config = dict(
    num_hidden_layers=20,
    hidden_size=256,
    num_attention_heads=16,
    num_key_value_heads=16,
    head_dim=32,
    intermediate_size=1024,
    vocab_size=2048,
    hidden_act='tanh_gelu',
    norm='layernorm',
    norm_place='pre',
    norm_eps=1e-06,
    positions='learned',
    qk_norm=False,
    attn_scale=0.177,
    bias='all',
    tie_word_embeddings=True,
    parallel_block=False,
    init='trunc',
    init_std_qkv=0.0303,
    init_std_o=0.0303,
    init_std_up=0.0303,
    init_std_down=0.0303,
    optimizer='muon',
    learning_rate=0.014,
    lr_mult_o=2.0,
    beta1=0.93,
    lr_head=0.00552,
    max_grad_norm=1.0,
    warmup_steps=200,
    schedule='cos',
    final_lr_fraction=0.03,
    batch_tokens=65536,
    max_seq_len=512,
    doc_mask=True,
    train_tokens=410000000,
    max_steps=6257,
    dataset='wikipedia_en',
)
MLP neurons of a small language model. Each row is named by its layer, matrix (up: input weights) and neuron, and shows model dimensions 64-255. Each number is 128 + 32 x the weight over its row's rms, rounded and kept within 0 to 255. Numbers have three digits each.
Before each neuron's rows, "fires on" lists the tokens most often at its 100 highest values on Wikipedia text that the model never trained on. A number after a token or word is its count.

fires on: "ar" 33, "k" 10, "g" 8, "it" 7, "s" 7, "ur" 6
L10.up932:063073117116165138119139140126196192157177102158150102110108143171121138136074109143100105155133191171156120071151088132035146146160074128113159146140105074070156123163122073152140169112147160165142164138116135113137089098120102162128108135154074143144112063107096055104130077133101099076163126165140149184127167117129136121125141119079172195159118122109108111136154140156155198081156101173118112136156146120125121122134142110145106112086168166130114117112154137094136129136134178074148132136122088085098175157124154119035154137087067187184169138170174161109066075186141150153

fires on: "p" 24, "y" 17, "b" 16, "e" 8, "w" 5, "a" 5
L9.up865:130154173120151191118124121136111111089120074118114144136156090204168099191183091114209174119156131102061158118070130186098203171085112126120143100129153129078171100105068123128137101119068095088075130105162073131131113151153165135140120122101115080154159127140154084197075094104146132116159209158105129086116159143136154097096133157084118112120091170187136074177146144139117117101121105135103075146096072113145129114166154133133146078108159150129076145129087094153078112149125180125136126129157178123120135141118106149114172155119117136111132184139130088110137105124126155158

fires on: "qua" 32, "O" 24, "tra" 15, " su" 11, "ig" 4, "á" 4
L2.up613:126193136140054108108167123044097102093142091203144114071165150113134125126107100124137143173117105139095117141151118148163121120135071135210095174127163123091115141094125143113048157046135075116100116179126153155113150121063088130081093189140160124115107112137108088146121178126140113175093182146137086138178076108085148124146169090120148102062132105093122095159182110183153097173143129106138098176139125131174111143112140082117155106100098154142110167106189142095131123124190123119097096153098142142147112139145152095130057077081166102163165095141113116116110160128110107079

fires on: "-" 32, "/" 20, "–0" 13, "–1" 6, "+" 5, "&" 4
L2.up906:143130179127171119115094136139128113152128115125123156087087152118132132139132089084162111170105169176171208102164132108158094114122109061105139110126145108098096110138097136154127108025151069118066099122134142104130131091067100155096126104131158083102064168133111114162104138082133181114173127138074170166110135062115153111154129132143113142139134114147143117187092174126143114111099100145127138137120138068159162109163070112119080116203125123100093162101135146103108102165131091126111212120154075070136089173147106087092153149115131187139129203147099149147063161107196088128

fires on: "s" 63, "cu" 13, "ce" 7
L8.up829:117097100129120138117154181065157141118181140178098109131131103103144090141126173065104089160141039148135136191178126099161150203081146110123073177097140123107117120084093058167126084112131107184102097097115073112185138135127140141076089184150136142099175149107164157140123112143117106118141159141178100092150101099156158119078122109125081147153113118126085126135162134157062125086088108115159172102160166178161084112094146116167152111116135129138024159152107199147101192084135119119127098125100148183077147130185172152107105122154157134113179182176102099148157147162095057154

fires on: "cu" 21, "ed" 13, "ic" 9, "tic" 7, "ical" 6, "ing" 6
L11.up698:116146107134102173109155130090171163161143128129091149108151096104125133165164136074085154097142132166128135159111132155097144192090152089115078058121118122094123107144130185134165137099140175135161062093087082165167081056087136170131129142136077134109145117088130091121146138206139190169161199140107119145123123095142193150087061117138106120151147109095149108204130148116090119161101155105129157205159134101153155115094182082175127157077148151119121094142087119180152187131064082125118044133197078162154100128098208107113110088132097112119133121087067133148174107118111125126

fires on: "s" 49, "re" 12, ":" 9, "us" 5, "+" 4
L4.up296:102160087105138133060120190150122099164108135147112086145062129149130156121120074084102177118089111141099098146160145128161136096143149094142153140175142089119103115076109075125156159109123131190123164153082089146135160109153159127119122192146147054143109144151193123136119141139193161137171156127170171149145166150106166136100187134144127179165092117061136071150101126178091121059071086099153125168155130176124189105110122086135120074141135141170106116125153151113072123101115128130142141167103121151151095112152109125150143106145078152081168157112156135134135146184035088154

fires on: "C" 28, "ic" 26, "con" 8, "cu" 7, "co" 4, "duc" 4
L8.up941:091162074156141107168157101149109133115123177153126182163162134128147097138142091146161104102060194151165166130154121121120138151122187104113108118170053186105117158188087047101073109110136134156143051135095121115131117118071116134141126119145142137154123119087159104186178133154165156190153151100127160153109143156162112118153156062148093120129121090136132155145148124093151130083097109083187142162135105137094084129092167082138140099103126115104125096076111062062128150098080123108157102085163188168073112099121178080125116138096099146061088161130071166140122181093076126135

fires on: "s" 39, "ing" 13, "ed" 8
L10.up80:100098135128162156124109202165138185164142132167141133163103114172162119133093095058127086139165121159094080131105127097088123108080129129157125099072142092104123112145119122141066212108086131133183100104143158132179157110106171150194138171153111125132117163163128084118143104141089127133162088131103147157058180167105115174114127131143188111165085114104163137110133159099159120099148121077120080169115099082176114129142104119128094052080140160137140087185147172130098109102156174105135075092124133186125188109123134146090161133108157080143120144123130111158128060144124140138

fires on: " con" 26, " N" 14, "n" 9, " " 7, "va" 7, " An" 7
L16.up1023:141103143092086158143135103139154087120104145138112122119139076117181067144134123116141163095151182137192158155111120127099095052121168127153112090147110135138129118091088110180158140126115133174122075144100164184072113176192140103188141129179131052162129153096142093112100106134127133112135183137123155113165110144097099142133176126083086128085081117121105110122070118125080136106178090139154165097083101062127156120114103168075166067128112127106091127173124195126128124109171102128110121126058124111135090151179139108096102139065101162177165127081174122119139130117139104082

fires on: "-" 47, "/" 37, "–" 10, "+" 4
L4.up956:161128164109135107066145064114163082139140075112162095155190107147147093138092112117148149182104121113106169123208112148139148076126145147163118122171097139090123151080054137096204034102131122107115113100163138097147142090112081193095156159195120089140087193110112168128149143094090148156157152148174118094072113060124137145125093096174122158131143129078084119121165076113140133161134125144148143171183125110119140150068147083137156107135167172064128085130128182110054141149113097153180186105083199100065088185128127117174127112126132134160103177073150116127152134145129174064

fires on: "ra" 36, "-" 34, "/" 22, "ru" 4
L2.up802:137172121107145116125090058126117117153112109158076120086077133147146108143118152128152130149110137180148109141196131155096150052141152153172131169173172145167133169078112106120143182127155112060117104166151139041163103112087107135094144124179111063113108192107182101051148094080172183167106097144190081118163148059167172144118134130145139102077122114170134082193140062109180113110106138147090120142114106147113149133065102110130090144185156164157099156099116134101082153145177085158073179131134137093130113147176120117156168164102134176103137198143104108143139146085107148076

fires on: "." 40, ":" 11, "–" 8, " (" 6, " " 6, " 19" 6
L16.up148:116135074118092142143117108121162138111131088046100164162094172130144116148139150092150121134137101146139165167123128116135150094128099140180158093136148138107132131159180116104111134143102135100134118118120092092130161107091082131139149076155170123167159124106161187148164138169154124106081141089082124109120115090064124118021096135130109163162121177109057068127146133160079205126117166143098082150116111110198126118183085091083115105150186140128139099180156121120116181082169128068080185113096136125136125143127174093109120136164131132067135148169209085132136143104168085117

fires on: "li" 21, "o" 13, "ar" 13, "we" 7, "er" 6, "go" 5
L9.up642:112133081092122144160070146136086141116156156136112100163187154146074119160174044154103186128119076090138087117083150162143146150095109122109122125129117114107119129079094186138121112098135101083137137184126149180195109106091123131166072110108134112106097174084086104155157107133122073086111183139157155116153105134110189160097100129114156077104089181106113121159153121147116136086153201194123114141093115171132121109102151082144177119146102131106126140151096154126169142123115139045169148108162152170076080117120094121116163155173066157136116101147089067152096118072110106140

fires on: " M" 18, "," 17, "w" 7, " |" 5, "if" 5, "c" 5
L17.up280:175167143138142114116084124147089156113117108109178132121128074128115054141110087176130126210167211143137158120143156163109060141135098114146087082132114156118121162101166155142133126121142109187066171100100104113107101085138117107104073141105119129162165093066049126117115160129132059118143130137134111130133155129161111154210156179153165126103108211126087161165117130157153103160114155176153141146098129166098120119164114134129104136060097109209114152095122123114074163087150129111100134088120152123112124194140064129107143118110149123134184141155085097118112113137128104124

fires on: " part" 28, "un" 12, "s" 9, " player" 5, " only" 5
L8.up984:156120095163163091108088195158134118114114135128109168124132116172097099082119158068127063108168064136102121119098102105113162220143059085160105124123140106104105114118066131141118166127151121148186052114168114137123150097115175134167144122182113133165089159133171126216130161108121128107157110159096140127085148117199129112094114062114129108141123106116110099128180106149131154096184168196107116146123093150137103151071085119135140060120121191146120128139097169155124129125182135113099092152121123134154129175128161137157130098091131166137119118078125118097108160141157100088

fires on: "n" 22, "b" 12, "l" 12, " N" 7, "in" 6, "or" 5
L9.up997:177095128120148126087133142124122114144108113136106131152139125150165162158175068161133142048130098133174157095160122154183110136176201128117125121155149130197089129109117109137147144068112086099186112119089089116150079098172123054174146127150112089159142114132144060141093136139181180145142208136119116147118047133157174116119166199075109145103168099169153088111134153103102123097167141141124142114145180135117101107076105176125186111120199112155114134084097138078167168100150126090171162103136155104138124102109122096123090090115144100143190175096160122089127141066085173103

fires on: "o" 37, " f" 22, " so" 19, "go" 12, "f" 6
L11.up843:013075110086162204153086160103123171111079139113094110143148127120167089110157134142130130154112159136127164078126149145120105197103173115158122145131128118130134147117054192142050128168131095127125118129129110102151136104141142145095148097158182089146130172130103116143129149108124099110146104131127164191127134147042159198128151142169123107139150122105113113186133123104121142131086168125102105112107125183118086113113179088184139147188138095136089111114109127065178114153106101082150153092134144156087190138094140076131151131153172082087083096090101100135136168174094137137

fires on: " de" 17, "-" 16, "c" 8, " b" 5, "id" 4, " De" 4
L17.up740:130144084117186139155137157155127070107145146151110094123113180151143165123144133054072163101103140149101147101096213113135161119186139108101085111113180125104134130114117130104133142151099107149106137145113105111133110076152041161079153116073128110157186206097128097157170117079106147110110137137153119136164094110161167158112151143186137171152118152153104152130159168120142159114098153130120122131118101122100122196131126127118099094136173094100052092106124121173106131158119101132103162147134123157115119184137084118094138155104123152174068114168186124110108138126111117122

fires on: " of" 32, "ing" 15, "'" 14, " for" 6
L8.up926:102129213119140083156162154136155168120135142157120081116139184108147111141155062155170146150091144126075093150116138171121114110104136060140079104069132131105112163133174110143130130157090097217122114126150162126145111110120178172161125101157103092118074125076128079100135159158126098145181123188075130108107144123124150136121190089126144117092137106136156136147163161145168162163169097059114129138179099139148102131088094132140130127076147137166150180141155139132082147201136153100112134071021112108208188148121133142103098153076106100116165153087114140133149080127094150119

fires on: " " 67, " f" 15, " b" 5
L11.up1016:084131080099171077107068141112118066127097147136128114088109125129150050132098066111160150097103120126171098130124155113151082122101110127147157079146122142125192099160089186113132055129108147120175175140107150107111161160119064100140130127160088170103183123107080140131167178117166133124137151147086096115160134165153139059185120158107129169135107185132172112149168147117121082103050138139103092116160118168146141151086159171130138137198101159122115146103123095108108049175117106140085160085180167110105129197148152129145123243109167169150145147220101147117125118169097147173

fires on: "al" 33, " can" 10, "ab" 9, "il" 9
L11.up113:131126145131201090071121077127129086136083098107177111184159138213117067150138130187098104141128173138131144166108141128199086105111119188153142155114128168089170098116143096102106058117123152135121113126094159152109143172157137109112100119124128117124149133088089156179184136145142168191136082134126140162104116120154166143199104155192136145097103134171147068087148130142126083072162113143085136110124119132145139163097129146118034120164115115135177118109107063098139114166142168125172154132131127150095109108158073135137120110137226139136208160136103118114102153131097165081

fires on: "ly" 34, "and" 13, "th" 10, "old" 8, "ight" 7, "ong" 6
L4.up995:072118123152104082150171155108122148148147083194123149078109132133116117104128161115119115118068091077130099165183120096187079179117120154154165152171079129107076122148103168124138139169069103067108100162171083178128112101148056108087095128154151065091112114151117162175102135128124097127149134132110108075172146047141117141153136143185156154186124101089157126122129139110155072123100118117140074157116076154145146162117087138123230120138120144154086147125114142088210100117134094094126155147129215107141156084191113181125111100096154118164137145173145118139081130047100126144

fires on: "n" 18, " a" 13, " him" 9, "ed" 9, " to" 8, " into" 7
L8.up279:079096144121126167122123132180190170150147123153184151156131177155058092144134169137179050124129148086177142147084129136112184076128148141124134115103096150184109152157122106178122083114064135140198130183103087179165130081112117171167130130189168135094142098179137117132122119075094079119139084129069125147176145147174170077117115127070143168125124129074126134141137090092082098136131091152092128113127156174129127111126145099131142135156144153110085141185142085118230101059106158094153158131128144151089145134117070181056112126155109124140130123132121093121122095144076108124

fires on: "y" 30, "th" 28, "." 17, "el" 6, "ly" 6, "ter" 5
L9.up944:105144171109111074169177148115206124102104097102165144131202149118146152060137151109104136151164165077104121144121135157179148101122139114152139112109130154081116072157106087175116089156048108102150130110106096068099124128089159155131117125166105084152085134190119177184108115155153109092097218170128122092136142093175155097125110110156141162120112044140138159118172048161092060131128146082140148137155073170142121124132126144133203118096090119128042107128132150150193097124123119072125124206112083109134109164134118111138124114095181183128088094112085126133099100123138107125

fires on: "es" 21, "s" 16, "ed" 13, "ut" 8, "us" 6, "ot" 5
L10.up847:174111149161103134095096157099119096147121122128106135166143110131124072124147156155114088079218085107116142135172083108122126183129149099126114116169140100099132085145138103105171160049141132124158078133150135138117111094148176162124135104117081100140117231115192137090143144100203125117135150105185188110065197147091050149120117133082082132113175138169149064095106088157096131093128110136100121187138134121122163148142079155156119094091198143120150107163145134171123130131158078123106183162147142107073131057173113145129153115116104145203118089131102126132105168101143092113

fires on: " E" 18, "f" 14, "w" 11, "y" 10, "st" 7
L11.up344:112107105114186104135115090086117071097169090152122125121146131136145164187172092128187120183167201149146140110139117120106152096133133129092112167144128159122156149096134084147104110139128150126147133114183116163157100177186121110118172135124068056110184145129068150126101143146134147085192201144156117166114104141150124091151137090075138107177121149148070142113118130132077089179140134192141137128090124138120137143123106139093150112169153147066102077168094134072148176117120152117181157138184122099105061119076107096090177166094114127085109130122140128098159124095090142084

fires on: "st" 10, "el" 10, "ter" 9, "con" 8, "cur" 7, "ur" 7
L8.up366:116107229090148129181143126061131161192081205103102153130074174124166157113140111150090120146138102140117160147112109155163144077159124119111138101125067149069153143073112150073130108128117152121138102139055087147191090151090168152040147087168119086142057139116103149161107152162144171090126113150118135124133117154135156064102102101124163102198112085135049148121152116158140116150135160112112137129126119127157137086057202162137122133103048129130076135139112140182085166142118109155090120146104196175128102115089126114159117185140092116132158142159129131134086144140147084143

fires on: " \"" 42, "s" 39, "n" 7
L10.up458:133092191097102108119144142129184213151089104082132163144122145089117073152128137089138107128140190098134086106143121125059142175100116180109132104085154121119081182120145163097164115173156086109176148146108144172125104131169117157072114122152131137053127141163081122158141122108126158130196125170135086110126144147149121123111135135156143123118095120134127164086135096130157129138110103122079108123118089172109098150115140071153134161093090153148154126106176172133166187153080130077202166176144123097090117157090113107073139143138117141151124119075129072160087163153091117131

fires on: "co" 14, " Re" 13, "-" 13, " re" 7, " season" 7, "e" 6
L17.up308:104187189162224078110182113097150110109104088117139144124094162134181097171159147136128119125121144148103134158147116114133152102148105162121152102144113085149147123081138094092082110143105145140118097036093141136064127160156086127140142099103130086095077177064060143109150156136142161164117100088122162128136152134117110164152119130141089120122154141153065120183117120128071148087140162133119114146108123139120128187156107163171069153116163093137092153136075141091154123075150101121128154117182139188123157100103074168147151092231161131151112123081133106131119127138063098138

fires on: "al" 17, "l" 16, "or" 11, "s" 10, "gra" 4, "li" 4
L9.up423:101111107113170140056136092125115109151119160178180116159152122175111038155136128103150090171148090129125130114039110149119117092144114169145137178080139105109074118121136095083145168171134136105173137156086150139141082147044075117125133120121083168104125130149151128074120126103122131182130115130130112060194096134177125160097103189089176210106159130122098126101125086155128145176174121124167137080119146100133174144160150132118102138102135120077156183038205211135096119140118098086160154127143125136149088131097097103066108106172135108162165094108103140148123179153173139093

fires on: "ter" 85, "ge" 13
L2.up466:109103101146152091116118153107145120167139160132127114122108142060113160105152122099128097091114142151103094093142117154115143128157096106104108115097114178114150098093093125037126113081109165110095160115142158099187163103157138129074188150152151113171080154143139075164117110134194200081187132129126166124114118164160200094138160168214153123158168085153135172084126130115124122169095155169097149134130105167173164181100075185142131158136181055155126075128083156178065216121136080142129117176166120085127165079138177112081167130150122156130148134112132162128077133101152097123

fires on: "re" 20, "im" 12, "com" 7, "ad" 6, "n" 6, "ade" 5
L16.up314:128150107120204102101160124156136108207122126114166083112138209047154101126094180106154144120172140062118158146156100144131098130164147101119136115112156054162108160111174110107101090063171111142127082107084128141167120118101135151136185088140197199157173156184102112134141149095160130141143150119062133156138143143107074124096153161055119150094105142119137147106122108158086155156170172130126157133158131145126132156062196123089120110102155132101097131158156172117172166115139126102118133179196086102120144090143114112144100129102100084131112120099162169108122128150139094131

fires on: "ra" 20, "o" 15, "ro" 8, "an" 6, "u" 5
L11.up17:110164136182107138139141105140091112128079175151100136120124114137143081093136160124068085157161114154123154179154165126106197155075119115120162130194129141111145117124118166132133170130068132133099070078176178132085144089177142119109149092125141096159106165112145132129138140128211134128127119155127076146059195092103102171140049174133087096161147147107144162150134124115110072143158092096132149079138096090164145096112096062172152135122068171110100155146170156163153137127123151148182086141099124183104141152145113068093126123097153175118181106157154157120161227092128154065

fires on: " was" 65, " him" 7, "," 4
L2.up224:118141159107103156087123116115140133116166042126184156134151201117094091167187110187120118175098126149077121136166173139045146160125147086146116177117134120115122127159128142152127125096165127169121096127106137167111108144170169115128141085157161109076154154167116192113113126102159131205161075186085143136050128132073138178101134127092144132135179172177127064141109148117112096129101107103099165099141158101103100181125168163106073109172119142113144160149121171099130137107103094113113114069074095128134125113157139085110093108203089128179092101143082096140130133159088056133

fires on: "ed" 21, "o" 19, "A" 11, "al" 10, "d" 6, "at" 4
L11.up340:169155105120170125116142075069190145047094083139116125156056160130071127148156134106144173116143129176097095084127124177120144152148087118093135131201112121144124155155151156167086128083114116038136105122110101142149140052131121163146186138095132092175125167178141120129105129135116134124187124105162092144039150088142112153129159118140144196149142123160096119133167098233088105079160163068157062134093038118106167101137107108158133135187121142165149133120180103116129183151117072134132161131152054138149153150180103140079131128154168130112148107107106113149147110179129150088

fires on: "al" 25, "an" 14, "ell" 14, "all" 7, "ow" 7, "o" 7
L8.up85:120160134133125097147098060112141127122137111110056137084113142111155070144153119160108083137076134158110136144145174112091181113116117106098091104148127162083171145091205140144154129156101108118134135137136126103120122141066129139057190165074181119120101167042167095112169143119156085130160088138126150177142105048127150189159054162122064106145123194132190101103139112150121115091133164092102150116123140163191121117131100119124104109144136179107156097160130103125127099158145101120150195173154137175157116101134141170151098130095174199124105130144081096144128186170110136145

fires on: "n" 54, "er" 7, " 1" 5
L4.up321:132059137139149177135190157125136145144075132082164110086111161160176153115132149094107162110133136096083067130142079178127111077107089145139216111081143101105103111108118189117145128146166101102194129088160106193129076136135085162055156092140146143104146104145129077142119117122106127138172111107130132100138165051121143147119129153101170138112205147148124188097166156091146115133097105119098187151173159167122077126145169152110077168126141125123082103151119101116136186108128155181166130146114127023069111125136134162117132172099085120132176108102129134177133118066078224063

fires on: "t" 11, "ade" 10, "it" 10, "en" 9, "re" 9, "es" 8
L11.up314:087159157157102097142152111130114170128117135146155124108141147131101147134137142117148114172186120122163153156074140101098142090144103117119107108106192141082131219109169147162115121067192112116081097171142109184118143117123090098119121084115099175140185168124121121118125154148138080164179128058095101088110123093142099162111149106095091118069137105154115176113033148180121151093115150144101119056169119106154137137106138198125063179152185170141101120120114170044139083173139181141154149148164136085127127087110139126125103089120175136074096089143120084101135125137166087115

fires on: "-" 21, "ph" 19, "od" 15, "." 12, "id" 5
L2.up1010:122148098105187149117134176180163112084156097114167103166172126139119115104100111133190105128090148192110144115124129194134109117159137082204113122118159193160154137124142125007164118138132141169081123133154169110119112150162132169112146136064108115188150131122096134153106098141115175146090134102069145079114120161150131065135127124199072121077096109135129119169095107136194152113088163138113118129095131082078098138191139119110117094237188085144104168130107159126135137146183075136161171123128054121119152136153124119145138094140137129168104140104131148105091100106120088044

fires on: " Star" 20, " September" 8, " July" 7, " October" 7, " November" 6, " Super" 6
L2.up931:098163103127160134112090145140101136161141152142166172157142111111137139162117079155116107134122141089093120168101126111140109140165154117103116113098154071146128060196060185157091145144103095166139082121085133114112154109143129141076120108077136120147083124170076092104114130150108127165126109151128088098138125176058112142168112077152104108096102186082116140168120074187091200176177158111160103042090127148112155113151151156126105111130142121080140139104128139129107101145201148136105102074106194105106103130085120063168144148168148085114102203134163121130085122197161063097

fires on: "va" 14, "or" 11, "ar" 10, "ac" 9, "ci" 7
L9.up841:091176146127202112112151115149150099131135095102155082159120193092091110140175127203098182185136138198129138184093135166060111169130127094115102109106131122144149150104120130170101076190172154085132113125090104106170085097130107077124131222111133188110071131068154108175091144115102135087175146094083131129124131135129162141158107145136123114139085117157068110090136097157113158092138145112162080115089173198085155117155172171116133077108118102125123179058135095140122116113135159132159141153115137093145143152110114120118160086122141109062122099136153152104117125137195161135

fires on: " |" 31, "ification" 7, "7" 5, " 0" 4, "al" 4, "s" 4
L9.up436:165139145082130147149114158092113169108083156147114101114144135154108115056186149141066114108154155160143115121147111163050150150073081144140091085125138151114105173102141149116161134172162148092178138108142133086178121153113105158084059166135080147090173148051125180192129113126136164079094127123143087103148127151156183171107156102147127171173172118157121157109165152209118072093178178107183146098135092106156176126166149099121110157130180114115153134119140164106122190138129135117147136122104117140073128140088103168112109085121127118179159121154104089115117147131097084119

fires on: "old" 15, "ver" 12, "en" 10, "der" 8, "or" 8
L4.up697:147190191103142096126085101128105098131143139166123104107148030150113123142153090154167179161122084148158110171113132115121104136133072153146176108156116127116135125123082145129119075107075086180195114187118166146127074128133084189139104120159115158174107132154101054142116148165051130129127084108163175096113120092159168123085121115135147121096127153175144123068151090158126143123184127081115079127116167129166146101151126126125131134175156156143070095137093128062106155181096110163140107089113140088136118157148168129055093138175134117157089126160133209146141153165155109144

fires on: "s" 42, " S" 14, " Sa" 13, "ar" 9, "la" 5
L16.up442:111119237137145079139152153180102211107094105083173131207105127108083097130098134152144115107195186129131163116159105172107186053114102106092063174143107172134132244109131114111113179129057108123137132149055124166141107130133154174084113100148146174135175123140153184157140116167114114108110151154150158112046163141151135117123148111131095112113165076114075137065120173155125085111121110159140089089159132137129106168145153115107106131134097136114113120118107147171152124109122136120169162143105150159155111131091142092077146145105167123131184144108119094181142145142180095126

fires on: "," 26, " has" 16, " |" 14, " building" 10, " located" 8, ":" 6
L2.up452:141151111144155106111176089119118067095133160133145146148128103116168066133142110122133147151120143171148142131180112178113102143130081106146140149090091170144097121199150115178095162082150107117067114109158110139124085106165087107154054151204173093124179116091124113078150127122116150149133126092098116141142119155151084120162146114139179098210086151114138130161152131135062124140141104148174159115080114137097187151138187136123113084122125055122109152133145154126050048105053147081124153159100125071153139151103046130184125114131138145147092091129119094189147159093117119146

fires on: "n" 20, "s" 18, "t" 12, "re" 7, "e" 7, "le" 6
L10.up669:157124174154060071139125111140130158129165117084128115103106147149101061125132158147145131143147204082153129085121126119174102090087098151172104153178103153149106129112142127168197131148142088099163102150125161146108151057104126120091089139145171077111164139143141111133072081102167144124154181098140112129174083146152154161077122104161151116109115081150153139124116128113142160096111141115083106136090149151105190123092172081092146139069025158158118166043155188096141114138120093127161130138114112208121180212122163135146124143128172121167186108180162073136096120146168132112

fires on: "il" 36, "w" 8, "al" 5, "pp" 5, "re" 5
L9.up741:123146122137102203142102131173154129164136131108120186149102129124121124105122146161125095125113170104021209122061127160131132104168131157139163222153069109168215032175087083146196060102163064089169119096129178126152066112107130093155118078144071117134089140127133109167125124130137149150153119102054131124079126086169116153151106137144143092088147110177132143083125136173159137108120089166094159160094153156100098152124128127090101124098110105127147086101096115135124077137093198113144113130174135163061112134165116156081124088156198082143104150130149167148121137095160124170

fires on: " −" 25, " +" 17, "-" 13, "co" 9
L16.up328:120195117119204043143110162129140157154120078155164126159155107140137141176110120108099098138156119173106090084128110109120161119111118104117147138033119096147126141148119142116127119139056151149164073058189097133064130113136022098141171163127108137132145123116159106155133101166138159184113177120128103183160090068109144144135035159120133147127144153099132135171131163118097129150132142118109176166117118051122181134153152170126145142123120100113086108136102132158133115105137065107102157180159100200139146113140155123100072126192140084122184100129157171105118146129102141151

fires on: " " 33, " imp" 9, " f" 9, " comp" 9, " re" 9
L9.up656:096125084124135137110119091165154095124145107117072148112116113164129119176092162106095136173165083154142141137122162088105138160090150149045129050109098137088172113107109142104146098138123118138169162104082110198149104195087138134148172172100108190123135107143094164082100147153153156139141182170140112134198184108084167088154110100096107130178113124076133118125118129102141074099077126103121022145125092122110157188154184195077057111169107168130123130105086144131149135171124064090149123083143156117113114146170124129099128164120056159179141143157084067104130068130138128149

fires on: " " 37, "ed" 9, "cc" 5, "an" 5, " not" 4
L17.up66:125095135079133131148116106112150128125158161127173129132160136145095133118145084186107136101067070147123124182175123160103119091162136199102129153107077132158132138099104161154192129138114171156115172134125106146160121150145135178076175107104165076095146085092143163157131179128128095168136149073054131136133112138125115230121139135110109186077120133172094129152214135218100123156165133097104107123172171132094163145097115118145103118109156159139200123130122081118138154106085058107135153122105103107193193122132155098137196103105074172129149158150112149059117155119150131098

fires on: "r" 14, "ed" 11, "ell" 11, "b" 9, " (" 7, "l" 6
L8.up559:140126095095179116127116160153115156142129185115108141093132146123080132123137113164133098140139165122148074116141099164138117102143112076122118120174171118128085117118121091094145165086154154094194077103074043102134097134144089098149110128174171173130143097162123194130096099093217146119153188070131163122161097175129163153145098121120119150194185128112146123093162129092072105105146138153059092104168214166173091096124208158102176181110110125139083094057134146149130117109106075155085166102152119072114126092176158149159185109145143115113127145166077109114159106143062130072

fires on: "ate" 19, "." 15, "or" 13, "tic" 6, "ar" 6, "ent" 5
L11.up238:097141151125212095105155119127098117122142150153143062159158106158116138131136144083080138169160116155177151098116159116116199169119137139115139163142144185091107130148157109068125104190176140077142109159128130097088100163111067072160111177137157136117131124090118077121156142178140132148128150152085119110135060125124113105148069113092104099136088164138119095065147140183106142038173162113112137125097127118139173170199083134104133066063128163106149118078157153099126110159059121044138173091133116129120156143092089130152186130147111150119154096042104128122155158153060142166

fires on: " " 33, "re" 14, "or" 10, " ex" 6, "gra" 5, "s" 5
L8.up165:168145089118129119184115174145124082122135082133178107171117183147118095136135135074137125163162118084092158106091084185149093158116103141123108084162048105127115103138109106085136103154133102168100095125039131082169120149140089085131120091125163101088136186149135127153108146077154168108110170150176106064178108161157115090099088141119131135196132172104155102071120140147149190120124165151112128149119156109115160174135123144054103142081056127122152184063154149158153088160132122101145086118110175121152106172111105092111177122120144155182132133150099098172112157125124144107

fires on: "ed" 30, "ing" 13, " said" 8, "s" 8, "ub" 4
L16.up157:128127126138110118114094135126138073213146167061156135192169113157133115097071099179140074084174168138100100168143124085086096112075042093181161122117211130146134186174146085094136118133159134140107148144131139122134093160134109158127081129139108117133070165089113108115143059064190089126131141169133167133107141122067109109150109170115145120169189129147107103107172097108094112120133161125140125125125139072136122107121149176140144115102185191171106099105126107119152180182112075116136141159255133117099126112146164124129112119133075095117156069095163111157115116124156146133

fires on: "B" 21, " B" 13, " (" 12, "tri" 5, " Bri" 5, " Bar" 5
L11.up814:128122119094091156150136076130130169138105087157089164130158158125155079058120127132157158126121096168188127182153107073069150173133191150102112183121183106165134143106151156118146102180113131119116090064088134144120135089152156162118053123116110125059179086120145074117116099163182158130085124082120129149126138059082115114154141132144128092117200096112142100190193155076139125096166100178082127141086205107136163175078051123138159170136081149106184155131093100140139140120125160127185145072093129133155121092138112145143162144130137146159160142144062104116113096092068108153

fires on: " 0" 18, " (" 15, " 1" 12, " " 9, " |" 9, ":" 8
L4.up526:162188120141137107123102068096153090092125165135128146165155130121080112149149138127098139116114132138109134120119174151147165164125118113118132158111174119135076106125142128084148101060101160102163122121090064107128165064153088152083133161088097078150129114099114190112168136143118155211130148177152158083128123125081101114114128093094187168110116133135106123149171072082160110045076159110099071109109135107145121109109124196143183131118194153184109137133134157097134202088100120090068206101125145103094076081127091082051113164146128180102112124085078099126136193127156092112

fires on: "." 54, "," 19
L2.up184:106100139109168172133101166114125128121154060137134188121157125145077080113116095136080150138156146167143071135153124118156099085126171115160124146146148132177157057150178094112088161130144124168149126165120123126094104133123207147086073108170155164156076117143114086132178157166089140121135139125025157129129086161119117171124139132124105167108134163157161094208130123071125112132080157122112131128147075096126125211094117199157062078098141159136110124139087161135189111127113135079124079089122199147173102151166103138165086116158124116139061155130094146059108091143228116154

fires on: "." 87, "′" 6, ":" 5
L16.up830:132130132168124131116159131057155153155189132061106113116097173121162095099149137131169158087102169180177155143095141092098068103141103096112135140186135149205113157135079130144134117148098108142232104127149126084172119052091090102084116131127118130217116113144147126125121125117084118107133100137158113061141112093107110135121045136109140136149160136124117139077145108183147152127125071138067105130164093162164108147179144078117074090166160105148142120175141155113174176106086129072139175064127098129190105096190176134170129134143140154183166130132157188171130104089095136118